MLP neurons of a small language model. Each row is named by its layer, matrix (gate and up: input weights) and neuron, and shows model dimensions 32-223. Each number is 500 + 50 x the weight over its row's rms, rounded and kept within 0 to 999. Numbers have three digits each. A neuron's up and down rows have the sign that makes its largest values positive.
Before each neuron's rows, "fires after" lists the tokens most often just before its 100 highest values on Wikipedia text that the model never trained on; "fires in" lists the words (lower case) most often at its 100 highest values on Wikipedia text that the model never trained on. A number after a token or word is its count.

fires after: " to" 19, " at" 12, " of" 9, " in" 6, " joined" 4, " and" 4
fires in: "the" 85
L6.gate371:561576576462546531497560503596501479620537547527387560560510471628543409566533504459532447548501511485490477496528412513469505570477591536362504451521487474479494502500574510466491508459532444505467614557411526386427545510558569456386511522517527472433502529469505519468386475539472465436459445441458475543468572487603448536467491509532528529497437482502431493496449432486502480479494416526493470426456435414572478498434555517541492434502537587536485408501437502435438434512514517573442500433489469568548529442523479436509589539504510562471544440605559535401527532620490513443
L6.up371:554484527534474549548533470407418491546480422532481501545411408468567532415493543554486533478521498568485468414499566524519556522533468528452424527550450567511481404461460420610526542525509491549504483463517563525544596552436535560362482546435507491526454516567574561444499525534531453561409521514524501533391487455479495466563527500469548478508494466525457484492521535446485429408486425524590465531553461554429509551498478525537513488550399467536503545523442586532574561547482547483440459456429504542513504456525470528615510416416513524415485462474414454522581491486436502506

fires after: " the" 26, " of" 15, " ;" 6, " |" 6, " by" 5, " to" 4
fires in: "the" 44, "united" 36
L10.gate290:494585451522488521446446459570436571511550339535574532479483538525461569462556500525531479565596547569497499576497482368440505463519503462506529544469519527471592593503578434403463502444459525456556361442546485495532609532551430409553505480523492487532512529444549536506572508455529556496427523547537456576449485508465518525578567445481556511477512421555429476540516406536482497597504480497540515518481572467454503430545561487525424455535480462386544545465581505433541450573474553587468456440448478602546480560478493473443529531644522499529488543538504425559462464589482481438
L10.up290:485471476495538491530457443449444490557497458541404491565528492452388510404412504487471492466578480437545549477581463507515556487438512464496532452559490475562465526418427493516472526506498454431468497457492504589513523439406479564490504562457560462529422468585413581489476446505446477539414568489469507455507430464514582576486490523496518521463453557640358464455435568494466480555401519521471398532473574475437514478517453437509445512494420558578507438507584472432584596460466505661613514449577484582489483550424437442526426567514523459454501459494374401518572485521492496521

fires after: " as" 22, " under" 18, " had" 6, " becoming" 5, " became" 5
fires in: "the" 98
L2.gate16:494454466581513506520527515552411540493541561419508478494574484440491588429403628517472566424475509489695464490555579410555520545477537450503552491403516462493456433496491502402550385473514552530555589487452436505516501487440557448494457419481500528449493549546534517530499554406483529432524434576509519455386440470492585418556486522410453428520435548489517567452538490425528496517497529498453493491500506550509473583518593530446517486517483495467533485488485494434563546553518523442517609554438480525485561489583522487396489485587470485519466551621507527497489556441504381422
L2.up16:519506565518494429588586501515414578487514552412520509464596494497424574448392636525443524531486493478633448493451497490535549430460481428500564467483540484466487478529488418455491442459529501488508592418533495485577496434452502504422523438452504525457537503533583488576571479443469481502484463558545538440427457499434487488465419480462478554522447610528411469523480438503533544566502524474521496402562618489441503520516555464462602455508484517587571512553522449539627518545535537536469593497409445485561444471554599519486513530543504516551507479439478560468521463505585375469

fires after: " in" 15, " and" 14, " for" 11, " to" 10, " including" 4, " the" 4
fires in: "the" 76, "his" 6
L8.gate1148:542597515512480584510511475643491508562553496461409507427463469528524493521452389481553534475558514492545511496536511523458474445471596502548528531436585504515448446564419521496539506531507488466577488454443452541549482518494512463525543524521448559518601490429489554489504488475393572514520530423545579478488523584467517463504467535541499506512523508562497574415514441618444440440557460511436457506573507455481456551491473430520436471508448423435489479550560568534596475482483542475494519551540455555480509376408362479459544513509501538543503469408533499558558538434527511440
L8.up1148:634510523564570502551479457491445473609468469487443559565511532386456479436493480446462496429459458484499512504474431526460505472564619470408511430492464612580523474506505488482421522562484404485497566459454587547508481394492526525447509529529470482513492375472565454414555556549436469505524551491595535405548536530475479503588473569449493539431542507532523548500399467563469427362488557465515513526512378542522571518435557453411521517498516411532455536532621467478549488458535506468526511446533474415461474514425549525495583514558521551485592541533511456434576377580432503498

fires after: " in" 47, " In" 11, " at" 8, " of" 6
fires in: "this" 18, "each" 18, "which" 14, "order" 9, "that" 7, "addition" 5
L2.gate856:545595528548637460482479573521483365497467406531521492492516526443587540511475473538502522464537519511571485498469488572440470364487482379553540427540586491523573502569460382523476453489526547451433564501601497495524527575476449543566506466448494522510515487509533496433520513568539432527575498543445453411502563509531437437419415439550549512498500536578588457599518466488429504515473453532500521456514539612525475468470530504505516405520429435517442575569447577524529461474467541447437526611526558424448520503595420548523494524521466472441460503523429517501417479517457523447
L2.up856:534607547464556471508574427576554526564481514547465553491461556535546520454497523485434461524441502492476437475533569509416495452484435503547451526523480449496518569428551465504494471516524513484420560534483423473501487546502406466550484431423533519546524494455539459552513512563447498490535591508467461473486602549495416500480490428557494563521431520589552552481489439455562585562430472444515508421566548529534434573476543453498540474491466450449468507474479505545544513467528469517506389627541581397448551418575432545605474496481475537505465551498509488534557402481533578453

fires after: " |" 46, " a" 6, " of" 4
fires in: "5" 24, "1" 14, "2" 14, "3" 13, "4" 5
L8.gate858:549491503472577537476534467509455461561539520474490483566477480472506528448592529454516512498613446452483521507528395468489488559567556567528525488511504418426495618469500454557422497486459501477488509496609461492457510562534448389510489501485509427510455599528544543528573492499618497620513527551508562573490450493458531462521554525484435507420387590554474499533465522483536490428429462587559421484530543456486470481438545487577507474551552518456458619453540543518427465471563468433570443456367450512608498447539479503447476462504565470521428487553459586550524584475551461534
L8.up858:463479542462460437527545444608522528522547422534474555512471548419588476469526450640446540498565399386554555526575616521564525405521520476512523533509539435524392459506462486504475540434441562532483429458547569504484504471533489554448518476510524447440502558567591560445454520484426448505613456353379523436494513454443508544505528471564513451515482456573476511491540522510524435535472541534546495528533509577564468442525495443493628515527495447398471504476607383505531446472472542429501484489485440553423508569531547418610497487438468510492423541469517553544480422523546536420

fires after: " the" 43, " –" 11, "\n" 4, "-" 4, " The" 4, " a" 4
fires in: "first" 63, "second" 24, "third" 6
L2.gate906:516515536455528554504499451538556499711506496484469533492428517506457455475478490515422405457479535522530421470469436482474519544583491501518492425607490476447516399421505458485481442469534504495467494450496507497669575514460461526495568578563559442520545486563481530419576560425488460642418515517532470436544488506576510509529429516497488524583435533413467501548495495487477596537614526464516508524531483500404433424476486499634535451525426443436476492452488491527491496535464505419385393526592459482635467505524483515490475449471564458468509456489458574529503469493440464581
L2.up906:612545583589478523476539515546516450611514491505483572528462465443478569547520479549397489493519516553531396500463473443504435545485507495531503375522394505544521390459582541578509446526634446555447499487454503447479520524484441522462569556558553481583506503477520559428568570429447455529437466504483519462522517474566462565437473505499512470568429563491512568444393508473495491499542451443438482513466498500502502404532475439622533499509472490489573496467466524464462503530591542441430496567580522512616496485549539586482545481515479470390466478584404510451409483576579418523

fires after: " –" 25, " the" 22, " a" 8, " in" 5, " |" 4
fires in: "third" 32, "first" 32, "second" 22
L8.gate1031:553476489535420489549533504452569574494549544445482555543538523489536395528587560547545490577505525455583498518465447527399473598477441476462476501579512540442503509543464555479466510515465438571523444581489485510518480556356473461442477518492425519542518441467476547474431553504486494487496551562550491577433540466503562493490433509552491544510350533433465471549511487527564562464485586422529584556512512465540468540420563487560521488431507462517457445478547514510530442483513502475516529401512481520559487478482603549507487473472433529435444524463378473512556480462478456557
L8.up1031:580476442557470540496550450499526467526516504401567467523533443536509441398526514462480435489487471528515404570549513478482530504462450482506479439491527454522484454446519405536451479517473596455618475561507479595483427567512433541444480439452519409504525446550463495526531545628529465500520603478547574507467484518583537562480477516438545498536480499512510351515561531470477478466439475590462518502489536520404480532510354472461502550475443552473523539544537531482569496526484599465378472462469462524435555489374464481521475475513438433517487507451526506404416474549479505471

fires after: " as" 65, " became" 9, " As" 5
fires in: "a" 73, "an" 25
L2.gate485:443485413497378528490514479493398585559491486502571499422528542544511461497570599514519527464488472461588504485429418566498467532469488474519553523516592509547553585517432539425528475548454476499486547492435482508534613399481486498402511464560520485528481550483527454493395551427446420586494490519551594518504513546387534547579467488436607504477496605440468406506499485502503514536555524492462396608574487463537492460546557508475532526460517428464604438401474433422528494504441441526510436445482406479506426577485572534570356530482498510495498532567445420419385578409482458514
L2.up485:446447472588449541498499573452452560484429480495469536563547507624459526519553603531546523465513493511505487533594482531451512477448435527482560549452490493426520495447494551453515448504423461423474534440452545567498530490528528444446564559523470465535467547556452402449480527381492423550518428436528568550541473491389566480573504516444525444474575439452533497482417410404450544589570570464428490520566498447572518490526499546437494477398521456476471515462528437457540505534524469507493473469525396457465473522470592509508465592511442466464532557557481504379474579476540453538

fires after: "|" 25, " on" 11, " Released:" 9, " |" 6, " On" 5
fires in: "2014" 34, "september" 15, "2013" 14, "2015" 10, "october" 7, "july" 6
L2.gate860:547546478440425498538527473520529487431499560523481500562535585463557467537516417490524409478489594561547559571449447522497472547486439393501491500523507469598491571474450491503514444463528474494470486565496502558389545516465473498487524452516555470514457536499532471457487515445434489567545469520501535422570582549472519560414563530522490484504572613489504503445447505521478389472521427476549499537468513502579487542491490625580504444585601527415608480475527567419477621456607432450411548505512588468536553494545509535436467576425492466510465519407502517518482529565536475461
L2.up860:588572576369426439599509535538444534439508561519512428571545576513493341564535481471493497528447608505426520571483446480485430522637513523508484428541538455530517529398505528503434433458525440497545507515340502521530456527535579566479481541515513465507460483534472461495373545497554457595485482543448477464512590463460565489540528482547456474482460596561523572498504474432434495572492504446582521503538495498474452481469402485601547535584518469436462574466517539474516496471555530539530536394496562499543551453507547567511571581481510511452416555489561497443531431518624479496

fires after: " the" 29, " for" 13, " For" 6, " its" 4, " his" 4
fires in: "the" 25, "first" 14, "for" 8, "next" 6, "his" 6, "last" 4
L8.gate1212:426422503473515540404466566562506499482567458501520468538460425503500505568534484468537505497425545543552547490474541470444551509439545528533456491504368465503535447440413566479614476583517514461482528503467534548552437496533496550469450550530529481578517501512479492479497407522468536558595526465443501588524480529433465566497463519468505583532415502568496443499534546465507501531557591446531536421433482517491469531591511480442578416551516432518535446528533563561583433398546497513490482566566468360499490519548504413461561437478427531480475473469449592493400471500537543570
L8.up1212:480459547489532492376484470508448474530434494474522559517486532570518497449499476502446508456430485481541523495513458498423507533573446444481497505571463477480532522448481437524456487513443449502490412532479475439546478403548505528481269479483580551504492491436492537530504598466507383560464535495522605477541427509508490560457433459459513437445501515554594406451461462476477518639560490529446523505591482469497423458452432463519467504545586456534600493531540445557504493467457532484448522543557517453444477601452429525425416499362537464469486568632520435447490578526434559488

fires after: " in" 47, " In" 11, " as" 5
fires in: "an" 37, "a" 21, "its" 6, "his" 5
L2.gate474:480510444521475469448486628438515518527533500525556504493528463469516435436522517486482548494522527540604495574495479439409419442519439507492485509491564398477478539553472407448488456523440469533590472429429540541543443520487447481505486381488504485556536518468547511454462471615534560506466453624362426515515511596472507451523462530449510529420469515573506485482384478437455570478371484498533514511427469591465509442519532499552536448606449504479531608557541609603497322502511505483532485529514503593519555501568485513486499521453487510544422455520535536456557533596555525513
L2.up474:533560576630518490473570534454473483546494568482487449499502465438519468586527508552521499425505487478421430543584449403625462445584551481477496510464519509509508564604494534510538514509453489553450525516574466622450478486546558381507534533472452542459573584475474483512471539516433473519514492475442479435465485551470457518447472475517485481627459532543458439477542407430484469582478611400490523544493409541521599443522532428488446498538429435566519491489509413547402474496527489424462561482550615492404517483511471550534558416454495482448477450514510524534501532521477476459

fires after: " the" 44, " of" 7, " The" 6, " first" 5, " only" 4
fires in: "first" 20, "only" 19, "its" 8, "s" 8, "the" 4
L8.gate196:559475527509482522545508452595525481561602563442505585485443470428423481550417456407528444502536564474451460536563413559437607463497424461531551507463503516437467495469510478444538426475579532446465513438517586557512529461505485609448585482605391478576490392489509470443538445481522501518446442529478477528542423436543507432533539560424522502580503530508494570473457562443503497549551508506467402559537456554524421490608433500410494428520450565523465421500596418407501490453495467544513587450550397577475510523506443506560532447481480390521533480445518513477577453520534504509
L8.up196:444500456512458554505513476597574502536518473348531543500505464497500484501496504501519538472543535478486463437496514455529509482539479535523439424578503550523488558541535509501493376511542421402401574503448522431467620515512496512506660604616452510488554461382461531529566567471500508468462545557507486605494526528504538563537612486448487409554475488611494598479500487453535494460577565556512490530480563439553478517515568518502481434526436535441535515502452473496473439580482542598448447482530463516508491539557583561546483439543506476601488487529477481518503439479496499601

fires after: " to" 20, " as" 9, " in" 8, " was" 7, " from" 7, " of" 6
fires in: "the" 88, "where" 5
L7.gate525:474419516450483467487511453478576491619437501558528498497655479494514516473485499530530422462476419548479490517535516514450622458508609500416497477412588515450488531437508492480461489547549559586483594547490459514558506513459428434461575546512476574523438511500445410541543577531502646542497501589517471464501533375457502666569472528519504510534434502474558438517579520476510541518505481528475520514540602499501542549515579464528488594443575507482415539420477500510424479440514447472511525527536437566458536477569501558478524461496453411533603513543585567553400473563530476450
L7.up525:377498552583500477552515562559454454491485433523494515483467512476376585442522427496562547499459481536485524551495534505469433483575460455473549546598429479603439552503519493484529445510457567511489540498500537377558497463533645484479445512456506505433508594548513548615516548414560485504429383632521503475527489573533468480512393514377446454528594477541507541522547503441458476506489448529600579421511396587571440550465564519511562463406440479507550441512365443568525405532564598454518451422530519516529479485524513511451420459433458460531486511496444556501467490523622463470

fires after: " on" 66, " On" 9, " along" 5
fires in: "the" 83, "on" 9
L2.gate896:573474420566555551463498611569632532522435500497385473510536496493484495426514515529523571506426514555533479514539571483527500501472588401495444538540465507463564481450557418425440496545468495486531561433529458563494477473395495475356436528532497483494364489502511521593509502502408404455507561514460533507496557586515580426457451567464456543457475544543569574486464529523499567532559497528523501522559554495475468457540475431476484616506458550457551518461555606499461524611460542563522586536511414483560508539502454586559449457505488348518527513467571501502434502511507400470
L2.up896:576490489636522464549620470541431445508465533506450460453597518581498519549546472534494484516511499374467485483559565530506495462530538518514508566506476555499493551437432548512511496462496442584461586460495424541509515475555458501714574416526523539507549539484453430437504450571478507436531516444528457456403513345468526457514539502554542493511440440492536368575451425531543491563479468512550488527523548485516437465486453524626492459532502455561550408436439464512428552453510498528522516399492481469483506560549478465546503532435515476565455482505520621495534544495423519406

fires after: " in" 43, " In" 8
fires in: "a" 39, "in" 33, "an" 16, "the" 4
L5.gate1140:545514487523480468528506589546497553447488444462518537452542555444475466569453561467497498481525576515486465493530475475565482501505414384520438504476476448578464427502461505537562546586519469524515487522525521594575481517565563513471489475560459500463523462478459504433507516461487483460520428498495443457496481495503502503396449482541521530603606466538497457518492467501528429465544577481436509518564598553470561427443510443520554445450482523442472558547411481503484460415437461534565560456464507551468578537477464563542478468489429479424447482382445381517466537546371529512
L5.up1140:605477524527544482499537444419597469436512433529454486529515433515468585520575570515479482480532468538545549408484463508520431488411518497526543488463513460455412471544480460481586532501519449530423452529527444602545484502478429664542463543442488486475464467494560473497523478431430433509555486515543542509487559528374509484527502485532482593580534476528460505598525548430504370524419497531420500495525590557478571439438519483533512447486488564512446540483449479496482458542468423526515550533507474423533482445468503518536468521480466485429453485446512515462456487517448527507

fires after: " the" 24, " The" 17, " of" 9, " |" 6, "The" 4, "\n" 4
fires in: "the" 29, "first" 21, "isbn" 9, "population" 6, "squadron" 5, "of" 5
L5.gate1040:587533494529476450442419414535480550450495547459442359502502495486529434490422509550428490476488556494497488519478507409409438503487522490525575552515438495474488451497489531494453474484553594459477391516489623509499518498567522488491498459518534500526557433540446458588480538457468500576452504530478547480596537422471571406478506469455442623459473437567447475579602456474550430403497558488452519478627549514529492507583513534447539487543583467504559586564519504475497532544573475445475472486468482452458566510558528478531483443469442505549486495521449520534520433605529515471
L5.up1040:502509479514502523512445510587560503560473596533577472515556504466475444549448474542445523450626591535497483545489440462578494500443485458545483434511502596554485499521459504467490445488499585492413463591512464521540502545434466454501408547490540396499471492546443463437370554460504435456492466515472550472480475543528498491548512471395470510462507487463461508502476457576451502578509563480546542510532528482539532468486615470454531502530476485461364586548425480461565523460477471522550510431522417441559501569566526538586432591553548535514519495553539450471556515526489547495

fires after: " the" 32, " of" 9, " for" 7, " to" 7, " ;" 5
fires in: "united" 30, "a" 10, "entire" 9, "any" 9, "an" 8
L5.gate280:518475533493431492563388465370624467601491448481455464538497458517455469483524559489499500463526511456570507500433519449568535492524487482456532583430404481438495531623511531492521508380611496497508425449451446433425533538483494451442497440476584521498472494604580540521492491459429473439487488485477504522472548468527483600515387518500515586528474595457473502576504557503534499414577546492513497540509538449456586387527469492409442556469453580493495492435516501422467474562555434480522437486474491540415463526534437502445473433508450492514538511472484521507379526568451512467
L5.up280:497412519469444535484529476547469569451425480602500520535511484555504552528510534529513535475542464575523360478442592430541471520560536587559506583533454581500418539538459494537427517526504500510568500479601432476549567486532524387542451470462533428481515564392416525561502489542519469488542511490532450510489556540528615512511489470466538512433496411510471516556573497475622632483535571478470510370513564498569521376462536528536495430519502582451431540426545477469507493579422476442505442415491470507512513496506549529420584461476431547423449455476424532486467526427490489446

fires after: " of" 44, " on" 6, " in" 6, " across" 4
fires in: "the" 69
L7.gate621:536501496543561520492502494474575522593443549540475535576501488531579435484558509544557468523503489532591548498455557571553567475526531544504432449479505510447520525498500538460563446473485601521491457453445547451494431494657436479540513414541525527532457522493524452509512479626567572539493491429501468501480514468483540570517446587537524506616404527501463599502513518549460473530492526486492464540502612562518423481431443528558442548506421424484507442569491519571480542566418436592487475501521537476419509485518526393502461446565479576526511494474500467582471505577494474538
L7.up621:443505394490518465433494451536418476466516434545514556486521483483459483439554502585491495541542539558550600574492503471548571523439483510526502521506550548436575501459571463580503482547518466456498542475555574550502556555553446456442573576530419526530504475402495581572433441536504529449528474587470527476550651559559490463534519475511458468512430514553522499462551457522571516521466569466372477493536560472492437523510498456499453519492485562591453516561418591420597487474469575446468534456479487470423614507522497518469530434462525457528442434398457479474425462443522396511

fires after: " the" 37, " New" 13
fires in: "s" 37, "york" 18, "its" 7, "communist" 5, "columbia" 5
L2.gate907:582567500462503547512503547516461556515526523408417521540499443477529440524501602550469460514517579419493647473456564628533535428549529486462566495432454461447484441429443571527494513541503554535448509457559506511480518515498540500580528519523533383466499549519488474531546527584456363484474503565521509445423497505576459557577448448432546442537512471423506484423510503453539485492417560424503530508493521519458563417539559588434567513510397497477422591586583492441525524417522502518544584493516474560507512495513538470442473410349430498520511480488540470471501495442510490500
L2.up907:550557497494477485415479489519490541541472487447523550467474449481488574499546520592442491540514497397520620499423489415547380449518511528480502496488456463517519557507465545512421552476456500523556557483495538542461543562466588417552618434515566421572510531499470456501476517493474480443495395501427516508412515534570507530518543549504541487497518566486440456481491589574568520474574464518550497455368591563468544444503565548534627477513478488523397560525463481458483485378477460368509452503499467477507523544516405512437439517455582482521459520429545436422537450585460520499

fires after: " as" 26, " is" 17, " As" 6, " for" 6, " was" 5, " in" 5
fires in: "a" 91, "is" 5
L5.gate1196:481479560539568551476533438483489528439486448588506429504580422515463600526549604492523473474491577540517372521550447482479498599545562458417526525474562529513475466562479506437551590622402427425453454529380479521502531497503529581457346566452547532449529477463471530539502539431503457457558429456587435413520427418503489550408484410534491536530461542498539535536510434507558467474566559587472488525433477428578463566482508498504512499458468474405418452473441373461544453533429414559549516553429467500500538502485490502434537533553541617521588465468440518520488490491554549535
L5.up1196:561671412482428503498625505516451520453528518559538499501562563582583431468583462440572436470513653416465512435519499528444510434504469494439508515598531472495485483559561528571602564421507497480433437571512506519417516530520508508525494449456446540501499505522548478456533581518536447512462583570519486543529440627441521554484431513538502450581559483484514559510597549531414464499483545484572507548523404422478463508509460455417565499533497469463472413578444436434557519641471485411576506522504546465447472463541504517592466500525519525489477497551482471519468535383536491497

fires after: " of" 38, " in" 11, "\n" 6, " on" 4, " to" 4
fires in: "the" 73, "of" 16
L8.gate148:459400413446499476450453500451463454481471599492559557494531422545501563463370553529513456478550629517567447438447466447486564512524575504479532443573531479484529621461580502544514502561520638550502450483479640470458525451511588421505425508517479470530463434538562430574498474509533525486499510517461492436478475647439450497474465539546508483450564411464515490619479517547500481602435534513513574555514538412422548532589466467525632504449504450527437507483431438479501492480444569370498415492510447506543524554529437437544477502477452482536463500470534488434468495573401569500
L8.up148:431455476493459552491506429540455537462545473495513423501523482439543484489399521517497492469602535583481559464545482497427408460479560584390465515592522448557469533433498539592543563519491468454439537438517502499557534481500524504479426489507490488647446464507425487451463525410584534479565489553490522489520459513447514464488510485476505535475527443504477428455567523461506513547548559506570533511422574485475412458499453407487568454454529484543491535492460545394575460558512652460519508501556504546473545504541480429450459525440498427507518500487500395495501494544585487480

fires after: " as" 31, " used" 7, " served" 7, " worked" 6, " part" 4
fires in: "a" 38, "as" 24, "of" 11, "an" 6, "for" 5, "to" 4
L5.gate377:392548420592518627382493483498341502431473526467452608447503430487505465476572510454475529384504545472571410620567461625545532486553459549508619527444524496425564536514531606494508536514607478519500499531488484512406409517570577550517460492543485413557523597541490538552519517457506505427491433494479522486536509500526529483513503585507480463458543504490612516467493477498459536587619489472561414560554551423483442509576547463534528555462614438420573510502451441538427510633476593552521497457468487465461511499426591624518567481482435387523439535554568527405480525521481518599
L5.up377:413483439542499477425447490497591474505487521448480563518557520576581478595460442475453479467523542372480478540543525599541551556483447529508564477600515546475527538460462486460550538503483583624479561544518566618494439509537503515563478572479509516523488530547516369498509540462543500448502563528481472528538471477440588531607532425513520546536551424489501541525544468481579439534478533471519530445586522480488509442556574447496574518523462457497521483467507490550515478620471497454552581446425494479467532450390480557568540512517480446447473552582463614536472468530460568558

fires after: " as" 13, " of" 12, " did" 11, " does" 9, " do" 8
fires in: "not" 28, "a" 14, "they" 12, "each" 12, "any" 7, "an" 5
L6.gate1058:513425502438497501543532482517551428563474488580452544447542516465465420497517476480541525522469546526475486489490505517531542465455491494515468545511551520597552518364437444561481515490496499505499520537494420504491437444451470570367521538564556455569461542547582582510516532513448415483495430473512522535501517519491569534515594434542464482551494471520501442540398517475593503482471542568453542463382494462503426424479426423447465464491523556478407473573467437464461490484576508496449507476423493528465455490503568470453537535425452631505479488483531515584525496497511530484
L6.up1058:502515458563440452531463453536546512511482506491554437605546473568500538494513559464459513422494432488480499453498513383550587481560476546425454541441500458579418441512495414498468522510540439504487635438461608509467487499558527509455464493524505502523505496500552540498500445466556456501532547433481449490517475539499548504460445413412484430494492550496494439515464528440410623511458513496502413531615611555515498580496487511500498550514427499464568498515480496519449543399481567463526516479566460460430433539609561496594457486443494442533539518492465510441434518500477439422

fires after: " on" 49, " On" 9
fires in: "the" 75, "on" 9, "among" 4
L10.gate1001:511495494561439486555596549523486558490506549525454479482537513509424528551418535606506548468404535442432401580576468443518555519546606559449540462504471554517459498532550534396581530484500559558497513574496427463440478522579535517479478468510492450522447471540607527471461479431489598549469502490612458477445504399508468495512507518545524516491563502521515531436453523471441412548487514528555521535552496457425559550491457508581530495528572513473547599612580432547531528554535519523445567500390582479498587471440459568545486522563459552495457517386475499387516455555444483457
L10.up1001:563495520550503516546622563571453566441494471450536448502504517550379482526529441467472586555525476512525543419605549404528525507494444543476450499568495521511524498490498494494547469496465454516483458449466461498454405552596529496516537532553487498441455486447501536400591549496453468543524628487523386597444606394511551504415492508540556466465510492453526517496443506572581502585503544539515468427573532433515478435549456529478449439509581465561572517518529510503500593512485455445585528419428470443455506491440426447539548533461453566430498490427464483486569542383559527451

fires after: " of" 59, " was" 5, " to" 4, " as" 4
fires in: "the" 70, "of" 6, "also" 4
L7.gate1195:509526478554420428414553501493502485515452566539447585517456473420510521428495528502478522552459458521439391565427425445561557588447474499427574558536427508527486479470533528446466588509500444496500448424471558500561571475431488521431576583445550395481561461560472551489502438539515558478519523598470502443602539475576494390430493454474507478415456545501499439493541515502438539495453441503525459527468534472514438450421403483646525600496594420430510580494446547450579500591528526515549517574453441656514467503487450507427457538505502453587490586470482569436446419459572543342
L7.up1195:502414527521541642474509456437518437503475377541475513504447478483446454491434448507448467425515409497549640612508443438409528586564499537495512474485518488523498540518496534447474516520476595559450521503583493451487448432581487495495456504497491557527460466509482515545444526369562457498496556548498518603502537439552524524475470602590515489558518455546426518597476572544540454590540641536465600488498479498518556567507531474519544450505517532453480399507380472562474478587546616456564492464526485430448448568456361555516447569557426496516562444611497592535431592505489519547

fires after: " the" 63, "'s" 5, " one" 5
fires in: "first" 48, "second" 8, "third" 6, "only" 6, "of" 5
L2.gate1242:496550478591480487461520472480388504521527466469462553446538463574474496468563529499483486494547477528425467601464493562503576514507593485485453510407562562439538471550500551491508481494495549515476446449411479543505513554563475570516554361477427444513494535525499499556422555530566434504392523542460605481554521442528553511461487525519549445484526510443523545493464492464425531509467513450481479532531551439536384526534603542471397484545549461486454550506546460512501589452433516504533477487534424379475480515556553551469502511545516434405505542481425404423535449518459559476
L2.up1242:573520488535488529443607499491374473538621503435505456469508554458422516569568583450502478494590529524476426558450391521500563581511533503470558554448540544486624513533430575505414477482483530527525466507464457510420489371543447532513524450473491393459559479479442526426427499458506477526424476537498514572493502535445507434491483489509498520488572484496497534510481446509542572462444462473422461546517449573527462477568533438472435486470570539471435564531468508577468522468548499532442514569575474525460563534451556411563514404481440564456518561549420509451487482522535440438

fires after: " for" 21, " at" 20, " in" 13, " of" 11, " when" 4
fires in: "a" 66, "an" 24
L2.gate1073:606479498485521464505474485475523484467485394574478513474592465584550540551511538467500586560553531498527501464566463489453512420491528499630571567540520493476571529483563500457578574529570458461515363470527423392589454499425530596508439496539436506536570452532490502512418484385563528500484518430531559463534556509495463482461523545435457472498519490584553502470528469469455574537479552409473547539505469531491577409472516412488577485503490481520482498484510508508484529539540507513584526480481452410515457463562514450530518512519593531561542457519510524483496579545512450513
L2.up1073:544465473542527453518477496547574487476447467563458410475391572494509547469519501479503512543590496547439507556379470422443479524464559481545406525497435400528545478463540535483599521476494519501520478463540522455418450413469436541551470473365464457535532494440440473548478578547458475408438515468535489481505499526510447551455539484455499518462472512546443538456477508436553512349557441484508449560469419533476614480365419559566363563515507590512439507554500532516489467587481505423456522568532472452469521539464556486532459467581406461454477476432510429600531571585470487499

fires after: " in" 29, " for" 6, " as" 6, " In" 5, ":" 4
fires in: "a" 68, "an" 15
L8.gate197:545563467472426554438483515592410536517522427513563488493542481503429444506538442524537517427512562528551524539499477513504475541450492484554464406416548484536449511481453522562538545445466527526515522478536559475497577438426493536539444495428561407498464460553608555530439575535480554582529553573448539510490512519532510520522501480561564551516426551569431443470530533547577473477499440391491528509507437591563533528528581542470490487513570515603422542472552625481506499528505572500463489485493493432547644446533502637570481446462586472566514491387483536438503394514443486592
L8.up197:528507503498514445496505566429529565547550574434471570513523521407449534584483454487505498433625502449617534460424576462572517487480533466510532530535590518509554499463498517514500398596504550444539499455563526497485517486466483467520494441452551513484529466502571485491508552526529541549471499388503457495560539463490502520433516564520530516667497572409502516581585418468539508455532591579477565501381466533515477543478461482494470557496551482571505469472496486560489551534520399530486455503454543523446516572489469481584535532404478441507490400531521517469391540465443445420